Weights of a small GPT-style language model, trained from scratch on English Wikipedia: untied embeddings, attention and MLP in parallel.
MLP neurons of a small language model. Each row is named by its layer, matrix (up: input weights; down: output weights) and neuron, and shows model dimensions 32-223. Each number is 128 + 24 x the weight over its row's rms, rounded and kept within 0 to 255. Numbers have three digits each.
After each neuron's rows, "fires on" lists the tokens most often at its 100 highest values on Wikipedia text that the model never trained on.

L5.up745:154113146134071146141117099084105084083140102115157133132160123168093143130178114115137142128116093105132146146126162154104134139150102153114073092081137149125090146102143175128094120119132140140165111130141134068147148173125118137160092113145133163115119104128145116152157079127119123145136087144107135126092137103103135136133136116109096182129156127150130112182134089136135151138158136131141137139150129164132156139138157124106133101161103102131147095150128125116164119171092120127129117201102152144153132119142161114140096104094108137121107109141156105140130148146126131174
L5.down745:146133130178130137149163097145126181150096145153134144125148158138114148127107133094095113101130152127112104124148096141153125123085145083145117146129122137118125122150137096121123100136093173115112118131107151166088104152086156116123093157115125121139094181131144138138123132093144139131166127158180123099143169139142110126171095128141130119133113138091141136113160115108134124143116169105090112141082107129125111184141166147130092135122108118092132132107130162104091114091134067158118139058129125146130121115118095084116089154128092115153168145146126135081126144157163128134
fires on: "u", "im", "e", "ion", "ed"

L4.up399:132140124123135064080126084088131168142146112084184153124088105124131122133166105140107122122150112135120111136102122122142119154140143104098128130126173175134124075129104173132131116097107106111176136121141141161095081134137117139120155132102101152102124141128088122108119128158129092122115106148176146161115133096142155138109123138131129138135163106188088159135112115097167136128147122119124124159164109148143145167129105148141149138096137095150163148136107154132088080139132118113140139124096158131115119145130159121120148125084128084123148181138135142114122145153145124134
L4.down399:084126121109119162116135069098136137116152132167127143104122168129127134126110150171123096132106151113112064105136153105144151146123139155153111114114086124113147140110147129119124140139116135157102111127107111145127137133160070133124110120127137142146101105132146109134129166124177087122124105132091119092129136120125109128142157124144101141111130086105104103128126141112150166129148134156126095148149183169160173111133147058126137109145148160148073083143131172130126158150103163151091095153151116108170109159116170092147105093129106149156080121105130135121150080114139123133
fires on: "ly", "y", "es", "ion", "ing"

L4.up400:113123190106080137099098113130164106119142110126136076139146103118183135129114117093099109133123143129142077149143142142149156141179130130146144141095116156123125179142115127073144111145081148166158124127104150122135153111136154130120092099111154076113159127119113157118102133146119136116115147091127141120116152131091127133163031120127130164146090123097113162103113101143126083149135137124136109127155166121102142142154170120129116123120130072156098126140126140148147149147154092161143164105122130108131175119096122133143141150120109121143138125143139164116150172140140137139
L4.down400:133067101163149115132175147145109149149155149143142148101128131123122118108126128121159125148111072145106177143135115134110134069118172144135108143118134150153132098082130158179127131121131089092157153152181150098137079143130112083150127155167140135111132112126105146120163115144114089172134135107153150098137093168140167072099168125121090142122167147120124182143132163104128111168107111130069110147131119141138117111095106145128132122098132161098163135152147143107097164088125143133109144103117120153109087105110134169156159092149126113123089105151132120134142119111086136145
fires on: "s", "en", "es", "o", "res", "ations"

L7.up670:106141077127146084124151137142160097122149108148088152140103125124131070094136182142068134122099142110126176126123106146082180149126146110134128156121167117162133140102108101151106138113118099141131108158132107140149136138160110152129135124130119068152131105183111143178130151158117106119125122107098116115072137141154133127109123120131131099141159124135113126156129140163108119083169111081113128146173145179120112123163159129103086150151131105096117137107127134120169151141116137163159090088099130095121126123173161097108106128114132132093115127149140159132139138160122122139
L7.down670:142105143137112136093131136104099143138053102112104135139137112144116133155143102134157171134153133120137105161164135107172101111133108172123089129094097159127144101162117130096176153153131154146142124134166132126114143089121100118138098115129135172092118141133109137104120080085148128148124146134111139147135131105113102139119135122088169140173106139147140153095178165121138138143109128121093148097136119085115148158156101123135177121100173151160152164126124112124105147088101116141108119160153103147161130136108140124119108079139099143188119139153137089099137139097098139118
fires on: "or", "en", "ar", "y", "e", "an"

L9.up254:106112152113152140151121112149122124147120137124112106151107132108146113122128100134120097100152135128132135141131089130108134136082110150100136109147105136086130115133137136122110186103111133121099146145116104123123127160122127094084123122131146129104140181103118166147159100095135160090145091089119162115116142136109145132117112170162100136174138183120102136108157154085097148132123135105141171111123133104148153135097152114119142176104156119160120197147115107163182104127120097097144099094122098157103173134127138143131157090108123157167137095078102150138110098123100102121
L9.down254:149113085142136147050156123130109111147140161090134138129167148131128148128143158128131135124117108109163106129124133139142168136125143132145125167137142157115117100145098108155140107117131145101159089118146167150134114148120118165111117179129129153110120108154127113075122120122135110138117142119161116141127119111168110133143175095104112140073107043135086124139100127155121104138134102140140104106144067131171116112167119119155188117160097122120132106109091150141106106105145140117114162188118158103107129121179124095127102134147149118097120142174140138117165165123133152136
fires on: "y", "s", "a", "es", "e", "j"

L5.up884:118156168156112075093111169098102105132147103123140137146120153150130109122147116127084160158159077160158083131121109131163171133133141105139171154084138121129143127162121169102100183134117115143142098148109149153085116092109114132116124082148146136118114143136092129138153161122131194114114107115131153160104142152089110118127125116124155134122114120160101137134130109123112088145167168146137146118124098130115143127118115151169135117085168149107151166112166130144157128100130141142102132147135132142119133106109151141168113137107146091149138130140171160105100133144160135108
L5.down884:166086122095122144140117090133121088169113160145122110082152143129112172185102164119169130120116149105097117141129165119137085126170097132121121115148117162086124108085125135123160114130178132139146130112118110124125132087146146148107093148089130133149164115156139075123158087139145106126178130110136152131153131104151170109080125133110137128117113130115096138117138139144101183139116141106118148108118166122137106145112128133139158176149138106114111083161109127116120129145146127131127111087113086138149134124146143079094161119174068119132103138129067118118109119132100110144
fires on: "ent", "ly", "y", "t", "orn", "en"

L9.up549:164141103128118119146149120144107189153112106126142166119161135115142094141102106163129160193138121093177113137162101112087139171107115115106091096127142132136119144124132126141107126157136129115147157168132110117118151164178130099163146104154113124109118129091162142120144078110129155105112103089113138108110130098116134131137138113099126165091160124165118130107189147110137114124145163086101132094126131154072127116111129117157138124105175141144127128162106144127096113137095149112169104142099145148126149102140130166154125124107144122102159165135117113169083148135136100126
L9.down549:128052089161128129130157090115139088148143161094084133159147140130093120100150172108129114133094101125161160111120126100150159139105163126123150173127127098090087138116133110129148097122068128143122183142123143148099115102091153134127093160104100108133124159103116136117144149122109102148142126131118122170135137163122129105151146092150119153134168146109138182138137113148114108123125130136118126120135103117121173164091144115100184146131116135135091080138141127154128118159173152110151151123116123095107112125143109128107137122125159150117109161138152110081168144115134132157
fires on: "p", "ru", "g", "ep", " p", "op"

L4.up89:169117097156093138109131122106112122141170097077121115104106122141156105168133151172117140142157161125113124079162114122142121093155140152130155135132138122138120137102087089130124123107111121127115135100157114126164132112128172113167145115134137161122136148127131103134130131140167115131142138125158141105091087116130106120115125110115139132119136107132078140146164144141123149174101183101144121097136117146135156115111148122131162125087159100154159096105133133106137107144137173062138170160092097129115111158102112167080115170143131100106131132095170143089168124101159124131
L4.down89:104133144079140114131134127183145120104094158114177165161113146120124148095136105120124160116132102137153134133117131180124165088101125102135148142152134149092143141155118154146111152148141129123076123158164116148108153127154077126145084138114113097146072068125172127117091119090120120128165108124155123153135153093130108130104141162149127127102142119104128123104093131155103136106173104146104140119130131127109103132161116140139090133127108149121116114129117106107155142134147106160079095110199142115135141086150112132163160101095129152125153175125109100168114138127101125110
fires on: "ed", "uc", "t", "I"

L8.up674:127116168088110094098156119131122102128125129148109127150122178140171111124166157127066115147151109158128116081115110128151124132101146160184062111143137114109135128155107122151144166129121149125165131163124109129141147162095146080142079095158096132128138129099106112112136136098121141174086126141147135154110142138096103119128108177069127170077143149111123115131170092133133133113117117130145141107088121134197141129166160142138129133133113096183127130169103142142125115132122114163133103093110113076125110074137120111143131144151128122103073117122160078168144108142123133120
L8.down674:103090112113146121129125105166156135137086156120156155130088110087142153139140137088131132095139120116148110096118080078151118153114127114151155148122114142127138095171114130140139127131102174158144125173102126143134133128095131115078130134150143164118137122098164065127159107138097149102105149162127087099155156143150151157147122146111140160137112112125158116133127127153108123128117122143148108139094109145144149119095148125126065163149091133139123092139157175113105175142177161135144119153135146138140123129135154090160106091098121108138165104120106168113135100132144158129
fires on: "n", "le", "b", "p", "ent", "ec"

L8.up809:140151169119102149149130123123148192108139128129112141125138161137154106119146121115099146150145132099135096140088074080122143161141128113073108142099093168104140127128139164136102147143131141115142082127116136084139139146139123078134113075143102134140121091160114127138148121116148109151157085123121125133137136164118104124152175136048105118139138191098139148103138145117143118119157140150120167154118102114141162139110124125137142159133123085131125127167090107116170091168115115097104148115116178144085107109136122127132130137147098121091088125151193133124113138150119133155
L8.down809:123117112164129095133175154117162113171144129171097138133127114125128116166120107116129083098125146159101154146141141130124100142153124130105142108135153103149113157126140135120099073086148140131094132138162188177157105140167135089146126159119128161127153137129164122151147153132111143130150146107146139136112108130122130168117133168156140090108121141118114113150106136147143137117170142146159106092119210108110109129118151156119098142119136150104106088126108154110106139139083109171138124073157101120121088114105122156122144134108156126131180103115136110128118125087108119109
fires on: "ed", "r", "g", "u"

L7.up690:159111118135128157121115191156126146143167081147113117141125143129130124122111122153083140169145135150121155092115093129135134123131178125153161095122129120119108075084132130126140128151126110112173119145100121147152117097198180080149097122112103148112123134122101139161093068162093133103113100101149099130103106116118172192101112099162139160134152140115129131139113138134130144100118153102106149183175142124137157136147163106152143123105095121153162141110155120136093130133142162095114120122112131110093145132143144199133121086139134135108095136135164114136139133099168094103
L7.down690:094146142107117098145131120083116156155073165131111137115134118100136165109127078117121135113150089106161103134116111158118094134106137115106087169122122134115138161182141128145128114150127121125147137157144128153119152161072113164162107121150158163171137108144112140118178189112078104147140143152162110149109079134139125082104158128087138096150115131152136074125103110131192110176129139131127104098104109136133119114178168099119156108166151130101112093149129175084101136115126101120133133171134120103135137148119152113101123172141103120136130134104083090138133117111118162137
fires on: "ect", "act", "t", "s", "ed", "art"

L9.up510:130164144111092128138130103145128118162154109134133145078126192104134109101124128163120144174143095107171112089126105132138154118134104126120065111114128139112115133143135126112144107164155174145118120152108133105120155158163082144112111115118113155160144103140152109114078127106146135126124146162118140149132146108110125105094159149102099128132124097113133103164171130143141110129152162125113145114144157114103077138133078089125124141166126127118137131113125070132162120112067163114146081125118134122131131129092129139124161141145144112167103109145154090092114139103096110154
L9.down510:106133165108089115117167173113139122084146148169134100148162115121185127132094121103159102142123122115109151132136090197130171079080142116103118097130099125126122111113153143121123094117091118150094074153148170121095110136121132162169140118119114103131140154111104143125133123144125091146190130149148166168067143139081108134099093075127152111122130132100140107109120152153155168152155136143147125115154119156140103117122091093154148109108135102125121145102155114106143178135135117117140124138103143158156151123120129084121098112105147147162111143133109114133146136094107109139
fires on: "oc", " ad", "op", "d", "p", "el"

L4.up525:086137115136115091166126106128111152132131122124184167151151119126149141085112118141131098133086129127112089153147106161148140100141140147119130116102141145131130147125159107127136094123127138144106105139107124123146136123129149136129126149098122130106038171175142100096138137174104162142108136145112150179138080124127129102142143125093071113115192110126141146156093161160115149149114115106085151096143140139153125117099122169147122128134158142122119150088134139139102137146063154109152116103109135114162138093129141103125144102101161102162144184076123124106114077123120137128
L4.down525:159150122124115134104120135116159135154121110118163098148113088116139113140102132108129119097153155160125113095117168082130122143128127134097149096127126106129109114121101125115135100156103152106137140124133165078144115114163144082144150083081126166135155123143085129140094166115160082107161118124104132105109151114151163163150100140144124146140105157139157111101134118161127110116096128154141167124094138178148085100115146146113164128130113079092103143164133165154128114110108121102123177144139113132143110155088147174148132125155080142099137119111121102116121109063172142133
fires on: "ic", "ess", "f", "s", "en", "ial"

L4.up122:117123169149114139122095092132150088134138105101116094115140143145164095194098125102124116116083102141123122143130117154154148190171126132165047119086098112105120098109142132125136119149118137187175149157139163118121117127126115151112115153109127128095129127146139137123151153107154102113076135143082120123144131148130142144083102158128087129086158110154134144164139089126112103142088165130176134141119138129130101152114178141089124089091119115125116113154131144093130139126137129122063123138070142139153113106095160126107146152151108143111140119118143167161106154138127145136
L4.down122:136061111159129089117141157127092111145069155111126128133116152146119127118103135161084088117152104158164111128108133133107165142138119137163160136167168130120123118107132137103148117117165109126136125138128147115122119139131143116139126135129163106073113116098134081159071149115113097153150100093124089137133147136118137129176131179122141117089127070156149141109129163085154127099129120130101097131166144121158122113156136170133164095123143120148179128132142142105159143144139129090089102191122142133163121135061138157099136156123151130097110140139144110173131171104145126110
fires on: "s", "es", "d", "ly", "th", "ill"

L7.up344:098110132160150136102133115138124100120073136138177087136140123170150114131123137157112149092089134166071168181111133139153101153160120108128126119148140114172123139130074136151133130116127147157124121124129133150183140119141097124130174095119072142142144128131095123093107115148135128141108117120173135118118145129104154133133158054111135124099134148114080147101116114159121134106144134148125134114148107151151126130134145113123167102163139122131092120104110160081115104139171140114152126151111142150140107132122155097112141111141117107082098111134106119164099134124103128143
L7.down344:110127123093130076160135134162123115112133164138127119112105134087144137094114138179150074118113121086077090082129107114132122146124140144131128161090130157159143119133098123128145075109134124138167130124117155128126121126139164131143114157139157123119104128157099151123104157100126120068158091158182121150122107137156137102129143152145128144174150148134162127181119116134117176121118155096119109146123150094111152101113120124153107151131163159095090153124100140155151157142130102103134139130112114107097129148127099156148119099147112141149123135141150157129136060117096093129
fires on: "ed", "or", "on", "an", "oun"

L5.up537:163100159121117084156135131084118112110118140129117083135108145142145168135113101137101094120112107133135157144115156127093119148123104148149104097138129166168131117102121129145128138165127137163168137087155186116114170160127114111175148132169128170079097102152097116143135127097063125116138170143138108141139147112082119128127160096121093152093079150157159151114127126111126112081130121113145115144145139107168134125127112122106131128185157149098101129126126175132126141128162121107135131130113191105103137134091122120126159101097102147102136144163136140153065095145152105168
L5.down537:100105125129093113142150109152063107132156115079168138133107109148099125179115080113109151112095097103118109133123144152141081106119129146140125119142109090109117121154147136134087110165108129149163130116128122110139145159150094084150155137195091139123144147134142144132122128157149150103113094127137127195146102130146127171089115176149125092132115120134148113126147144152108117168128124182113123143137131053141159109118106135134136105154130146102120123131168099156140123144147101148138147194114145156100110126120109124140105132101109088143131084178159138087088169127122125121
fires on: "ing", "ed", "in", "s", "ok", "e"

L7.up48:176091125171147110135083152115181141137155140120132147162139165113107125124102142122187159099153132127127179100118154147162111154152123133137107122164076129132140118110097132137120133134153145140114150111146131126155093120123148137127122099119099130128100149161088121072119129114131089096100101095134141094120133107111147116168155116113099095097111127159168126112113102138127156105104175111162094170132119159103153111157120126129097131136110131178139140108123148118106126098153078110129146166120152077133137089140103130125151126134114105147192124156105116100087146113096178190
L7.down48:114132082141103150130121134141143151167126136109151133119137110108111111118140095145104105178128167109097170131144135169173102146147116113110152139151139140108139150141095116134163148083135101095142125120110109167149118130142120153190141102117108179112139156129139161135136088113125116177142163113095152134121159137115083114156130160187101126111106087096133151107118134121150131136148098122141098119131134119103096168106120160124172164088113143131076129148139120106111163115084121146161139102086096111118141133126108115141137141125089134159141162131100094144149112114102113101
fires on: "ro", "on", "ut", "b", "ob", "est"

L5.up231:110114112133135173157139124150112144121141135083118118147134148148143153103108161112136164107111143171126185154118178182129132125134094104147121153143128144170146144154158140131074142139119149145110150139108105133105119119167125123151112099117107120112130147157143114129156120128101178156148108113084149139118153157067141121158151113122171135061151135129142157125130149169135090142157104123143126166109140121141121098097135077130074148153163127111163093113114136120155099159126114107136121143112133139142150123165143114115120142106094135089168151103101143130130138124087120101
L5.down231:134112160109113137091160149102127117168134125161123144123122123102126127205167135127147149107140107149130096145120097120113100108127148126107137155110120158103116110113120196096134141112089123097127130120141103140101117089106124089116123161159137119171147130088112114098126151108132100136193102113156134092152119100140114106145122118167092176146119105126114107140168088151148102125128169098138112115153131116082155129128154158112137094141063115144143114107122116119112097139166122125097127083129094183112149089137124157123161101152113086164131159139172093153114159134156130126
fires on: "w", "U", "ul", "ate"

L7.up323:119168138072128117144142155164135144128122166143143077131131108136094119128098112136135130099166125128105152134137109129137109133120159147166097098156094128162162109157149139111138122110088117120143127135132143166100154134167081131120137088141112123183116111131158147085097113129132142118111109163128098114112166137120127154109121133144094129127136092123129097116134117128127124117115157098087110129159168161155083112136124101116124110125144153092138116177117151160132097128135079151107142162094149156155061124109161122069122117109176128109151105170086162143118114142130111127
L7.down323:115069151150147142146142098104118084123100124105126155167122130147127129149121114130086152122073145118133113141106122115096090080142137108138138119121118129100133140114115108129177128099156093157100125092101127145139118110123124151106103107106101122081173102143186127168142116122127101157170123136100107148167140136138146133102124148082155140132139108126121121175126102115070111149163142091125150135123121144133165165168100122141157091123095103120127132093162167121137148110172119161141115200149132147079158132148142114177128144126138136136147117140116142162144138107187114170
fires on: "ed", "or", "ok", "ing", "od", "m"

L5.up319:086104120147107104119166127124137127138149095131106149147161123148151090109131134123120092101155133079151104155127077135155126125132148134110156112123142123090160117110121140100151144120147152119121143104112137129139178151123119123111135120136104136155135085166108115174139143138106122086161124115216121138122110138099151135073152150154058124139154137151116116130156125059148158155120107145144118157146122099141149107113091177144169145129170107119164156142137076109109157153152122137088131134102158117139133133155115121149187144141131093152139129167087128101094141114108125156
L5.down319:087132170118121105185121068118159160141161142110179140115152139121124122153094147150160129120076113144071089135133156137189131138125167143136143107113120138112111124143161124110111147139105131157135090158141099129079119121144114143158152110120100115122102159127198098130079125126125126169145097130112156121115148125146152172126121111114150146117155147150143137148121156176148093135109142127103149091111139092115121120117132117083133160117138140186103072125181134109149113126143104132112144124112124130142125166112133130146092105105142163129103122083160122142103113148118122076
fires on: "es", "s", "ed", "y", "em", "f"

L4.up684:139135138158131103155154103164120139098119053132115122128127081166125108129100147115116078121103127151088121128149090133174125130110132113171130119089127107146175097161151085101114170121126127147142142107089133141147088138123143169132131142139117110142111130131182097163085165127139135077125104107144112145131178139108126146127122092122122114139110102163136099123137184108153098101130132149104181113097145167115086131106097137104135194145154176091148165127180126126148117133120124140064140148147140130132124119144167107148125154124111116114072136129146129123139147132130088075
L4.down684:134112085137086132140156150120111125088162147124123111117174148132148126095129114165136146160166118163137139112165102107130152128124137088141125114091153156103154102144123098128129105118126111175113167153120127119147171118117103114113177177088124143139152107107168137171149158113115149113125135113163121082112171144174113141099079137097161136110139169105101116135113114142074077146106102153099150125123171135119123114143096126158115151127136143150146142120151151177145128136129133141149106077126103164183107128082090109091109138139120101105135147158106091131142113116080111158
fires on: "ough", "er", " as", " year", " at"

L9.up6:111086138132146119147094112130151116135091143152139115168127087145142102132105135101120136085124131138125184116148082155148149102111117106133155120135141154144145128114142102088087156153127094100123160140133150144104145148157133127096121124086090111150125144154150143125108115128123145142109144075111112167117156133096110158130171130120108125157126138137169141174138101166096130118185125107142102128168093140155150149154132104119080149119098095098108147176123155168119147106141107168131117167148127091136128128126148110118091075117172151063090155151147144125131125135115120118
L9.down6:108157144134162100149142165107095124132138076153131107111065115119087142113149112097152109137125100121101107153122162121151150113160153109085129110159109120139151121183147167122145125108130135165133164108117110128067094085099141120141096129142122123116130154168151157142147158119106157208113116095134136123167153130168153107138147115097083100119126141152137090113153140133107083159129120125112121098146125131101126107146095122125115124102144135162138118158148116109125175121127145102150122067121133101127114135102147158115116108128085146116123145145116123135120157129143144181
fires on: "l", "he", "ro", "r", "y", "e"

L7.up664:119110093156106163130110157160153079179132114136128136170130076167102132130090135100161095119122110095122160124121083201157129139094109159129144118180138120141162101128132114103132096157144177126150126140114097131116098140139098106099122108127148093147134133137090178132150128138166144118154144111128152148127134120105104151143152158145127132132122144097153142090140138133114119117157171093102155149108121104149113166165125152108163165112121087156135122122161095125141143104097092117114157120156162105133155106113153137132129140134149116121168141073110119130113128059100139143
L7.down664:129120125141096195173142105110124127198157139094119095151134114137122120115145159099125142167098133123095093123099143126102115155121113127108122103149165144069115095146172113102123121142131108136131156134107142125128103171126114127105078169141092172129097116112167172099142141143130149118107128121131102076146135124106153156114124138172137116147157116129134114166124111109121112145148122163139119085145148127131104142118124117150117096086162149170141139112183107150138121116172120153130149127130136103168099144154082127138134174114130127138081128104142109106138095140082122145
fires on: "e", "a", "il", "iv", "ers", "r"

L8.up754:084139175076167110124081157136123126134107160116115143171085129135129147128068153112135121130134138099116136080099099145101118128134116110197123099152124141119179188142065121113125133147126139138137151140133157127116136177118105124142075156131157124113162166148167155128152128081141112099114113107171135119126161132150109109143087197118105124128138143114145132131103167120168116114108118131122131110096144126133159115147106175106107145121117130143108163119093094149095140130141149121173112103140127142096148114081161129103137105107078132139151162104120112135114131148166125119
L8.down754:151117141136083151111146116108141122114146158098132124141137136153155161097126128122147127094099130131137133110138133136106090084154136123128116137097149175133160130148121129108151089136118140133080126080136102133087102152093124106162142145128122164160129157102117119127114155114123165161111156174128133146091083133110130126107111158166150109150133122157159131106113124165112091134140143130137109158151138136144115091148149059167152117103175119116134135110151160128117100083174138120170130092149151144127115095100137124110125171155137114092124139163098074166152079145104115155
fires on: "on", "an", "if", "ro", "f"

L5.up818:148153114100111110130133142147164138122141137103103144149135099095099131145107117143123113065153133081148183148075152107129101117104102124133127069098134121118118128136158136105124101100152121088153122142126154101148139134167169128122070103128177141088148174153128131130125079132130118130143107119131108135092098120149125176137124130127147147164175184117172099139083126147110163120158140134085161121106105151165142075057128104112131133135165091112094142116143113104140153151131099094105136170147120110152135090144140137092119099095132120149101120099144112145140131155110112139
L5.down818:110105162097122112169170130108139128122124146133158124100095159127121150145125100149120141124115117142135084106124100132132092139117172154138113117114159149123150121118090133135138142123125170186124112096104113155128070141180134141149115165136095133112137113126167089185121135093134128080120105159135159066170123136078174158167105133104102164100131122118128110122136115129132127135144162088127097145140112149151190156150136113126099113114109149110135078110147118123147119118091107088167165152096125143097106121099093118164105181113100145127134145140147129119127092125112144117
fires on: "ad", "ac", "ist", "i", "u"

L5.up330:148115114109131150130138160175102126131138158143144097175117133125146145103103129145149079116097158145135144160114099099098101170118132132141157149154115104131108176146147079159112122099163125148137158110192136125149100134092085107145080145063153129128146118169170132160162153094113125115111102123111108093109128143131129188133107160117145135164098116118140138115161166087132092137121108125113137100116145172105147153082135108134134132116118126132120113123093139154122135132136142114120156074148175103117168104112110138162116103122093138077143154161082123108132094107141147138
L5.down330:104115107100114114109155128132116125151135145089111116144157174146168099112111123172125131116150132153091100108131110115112124121140187108097182175079177123087126177127118133147125124127169156152139095137121105083141090107177101108139084127143088158117149117142122101119089117130140103078107142116097121114133162119122125157130137141128134097112163155098141114121129144161105088130128108127109084122092129161177157148107122132103135135087182133112111158108146169148082130156139111123172111121127137169086160126142139157136140139156128147143125136173120142138138108088109114122
fires on: "i", "f", "an", "re", "l"

L9.up164:149088146139120115120081116123157124109126144146123123178104121132158105149139141129102151099130126126121123168148094162088097109099141154119131111115124136103160120083146142160126111119095103174079136147188144133164108160118127128134118118093165125125144102162167128113133096138113121129156122107134125096138175184136130134136118162077101148181105140110162147132106115126134137134148174106166133130122135088142156131182110092120096121116140105120103105121097159166138146159123114178076123116111153126092103158131171123132145083171104137143098125118120120135128103163130110119
L9.down164:141100108159130096173154136179124102143114137158127106131126159150112101121115096114097106091118105170188137116117188116176124150096119131184145147125151097127141118133146112094089103133123151121126123123106118152134144124098136129107111104106140147144116140127118126091077103116108118138157151158152152121130100097136134114170100096084084133123128135115114124139111162119158146154122139133137100155152111151141105102138141106089148075159146098112105082160125134110142139143115098121102131128153156147090142119093142148107117134135164149116159117161145089123115146135110102134
fires on: "r", " cl", "e", "v", "ar", "es"

L5.up770:083099106123105117141137124150126140108091158082118072142147117123159136136124142151096099124141158063113124141087123122157129145117154138123112125090156125145176120149088136169119107156095137126119158138098144156155121121112116149118152094118146150138137138125075061102091102099109118126107118170125134155168156148107123107104152166144120086109119144131067123113099185155129117111137162126127135141100085119132140126126088138104134129167113082136137131100138132131122117140117145115163108143132140182103146151140107119143156144170130102128109104076131116174116112154108158111
L5.down770:129127167115123118124136092096149166102091125102144158106152106125127199111127158119113130128118142142110101142100126138112115120138075126148116134149107113147121132119128124170131098085103098137155123106140110103128162146150148134145144156111102065158137110147148157181065149123120110152120099114128157137186139103110125137109138147120112144130172097122152122112133086112080112159157109117120111130133154159080136123192175100120148073125143131103140119087108145139154086142137094159133176131116139125134135162144099141159087152146154110112089097156138129133124159082173083164
fires on: "ed", "or", "ad", "ac"

L8.up824:122133147115118126092140142143137137131140158076144156144096070145133153106114102132132128120086127138184144132124114144127142084156162112115128128130130119098142157132140143121193117143179137132052135134131129134129109114169074151170110110110140143155094152123144126120140116126156099139161112090149166153133077169079136129142113100086106111149174112124099149163113157137131096107108156148138113093173121152112128145098163136124111165097137109160120123100102134097142135121142123105081134147166085135119160095136152136087131131124146130132077144153142105121064114160104084129
L8.down824:143099125131142112138118137095115145092126149175177091152177160094124154122149140133117148129130162125100136123120099108161114156095123119119107118138096126140124131152105113132097142089089144114156119113164158150140167102102116102128146110115130148079128107139153124130119138116128176115129154110138110114120138128151148132144145108173150117142117139124108089095168147131129169105123104124116122139093107129122098134143134146132181099170153127126106112189147139126167107161103154086120145086095184077138059146095116117143157134143116117080186127133125132145135155093146126133
fires on: "is", "s", "ed", "es", "ts", "en"

L4.up257:103122163091157145110110125121192097119114147167093150143125155119158139125145135183131103131117135159157141118147137137102096107147137156153124126153140098125117122169122139118148161105107126157091127142127120131154135153148148092116159135183124124111148110134165091133128138113103124179106122107107115070083145113088097134116138150117110123123129123114109154135110107124083104126113143088149126114162108126133155149130092109118138156139115137107125123160127067166135125141145070127150144097120095121107136066140145130084138162186138151130147164166084115124139102103116105106
L4.down257:169129136093099139116113098172084122139151123148127112095161134168115115131134167126119155132092124145097126136121089108150130165094151075100105126100140176114133129081119138126131137132133122147137135085089118108109124102161114132137153127171095188126099089125144138134136130107169115135137150173149127082134143122149139140103090079131127097073112108122093131089149151120171120115169128146133110176102141140153114124107112117182124160128128137164095164147158137124129146108141106142105147143144131148118139118165122148128073092096081135125098131122152116113126157164108180147
fires on: "und", "ed", "ec", "ent"

L8.up714:096157113122146094132169123151157087094114091156123123152115119147119128135088153137126119128094118133097107152138149136092094159104161107153102108105127146150140131112128103105116096121132139118120103091067157095165114075122135138201089142119150107127117150157106140150116140115097125075154141149130116139101113130127138164126168160090123095139125147111119075079109136106117092155127124123104139131086103130112115091117127141164167134143163133097110094119127112103157176155120140098125095174119113122135135128154167106134078168096113116119157125132147154099152175126120112113
L8.down714:109164109109120172122144094120121123174115107103130139127142120136128154122170107084135161113179143119119132102144110175146150086154123090112112169119121099118121144106111116111103143116150112147108103093159127158085150144117134109121181134111153087127064105130172117126136118089147100135119128167116113121161125144139148104115104042191152139111113122132149168134175173141100130118107109149130128135123143125148173143147145099117104166087146078164158152129146123134141126094115124141129132115119138144122148125140112139147137081127096146139086144136100136158113098115132101131
fires on: "i", "ur", "in", " l", "u", " in"

L8.up303:107110136128109127112153140124160123120107094128114088152095159145142097137127072176084156191106093123138152147155117112093099119129190155115102094116130108117147133136108136110145115090092137121115120138151177143105166138133128131115141142139120155123094108155122141122107151096157128194120099111136153144114131131122104135146164151140092175105129088112159130135128141120144090112096156114081086116166136129153059115096119123141169107128143148091156147096139164115147139162136132161093072117116109139090135114119152113107143173136135145078151150139122146125113155126138132177
L8.down303:141129129105187109167145140148117129149162100110119135135160150115118109149075074112117102139135099162118141102118116084134096166111117140158128122139139129115131093171120159126101150151138109126093138089140172134096138138136127142127114138085095144108084143114160143193095124142101122113167103134167095126137156106152161136081108125094134095131114132136112095115141113097129098124118122123158158121113161127109168084121119141141117108125104154129146104134128129155127166087171092123096154148132177121135103099147113081145132169181129118137161088163149101120140113111152121150
fires on: "e", "ing", "ak", "os", "d", "ok"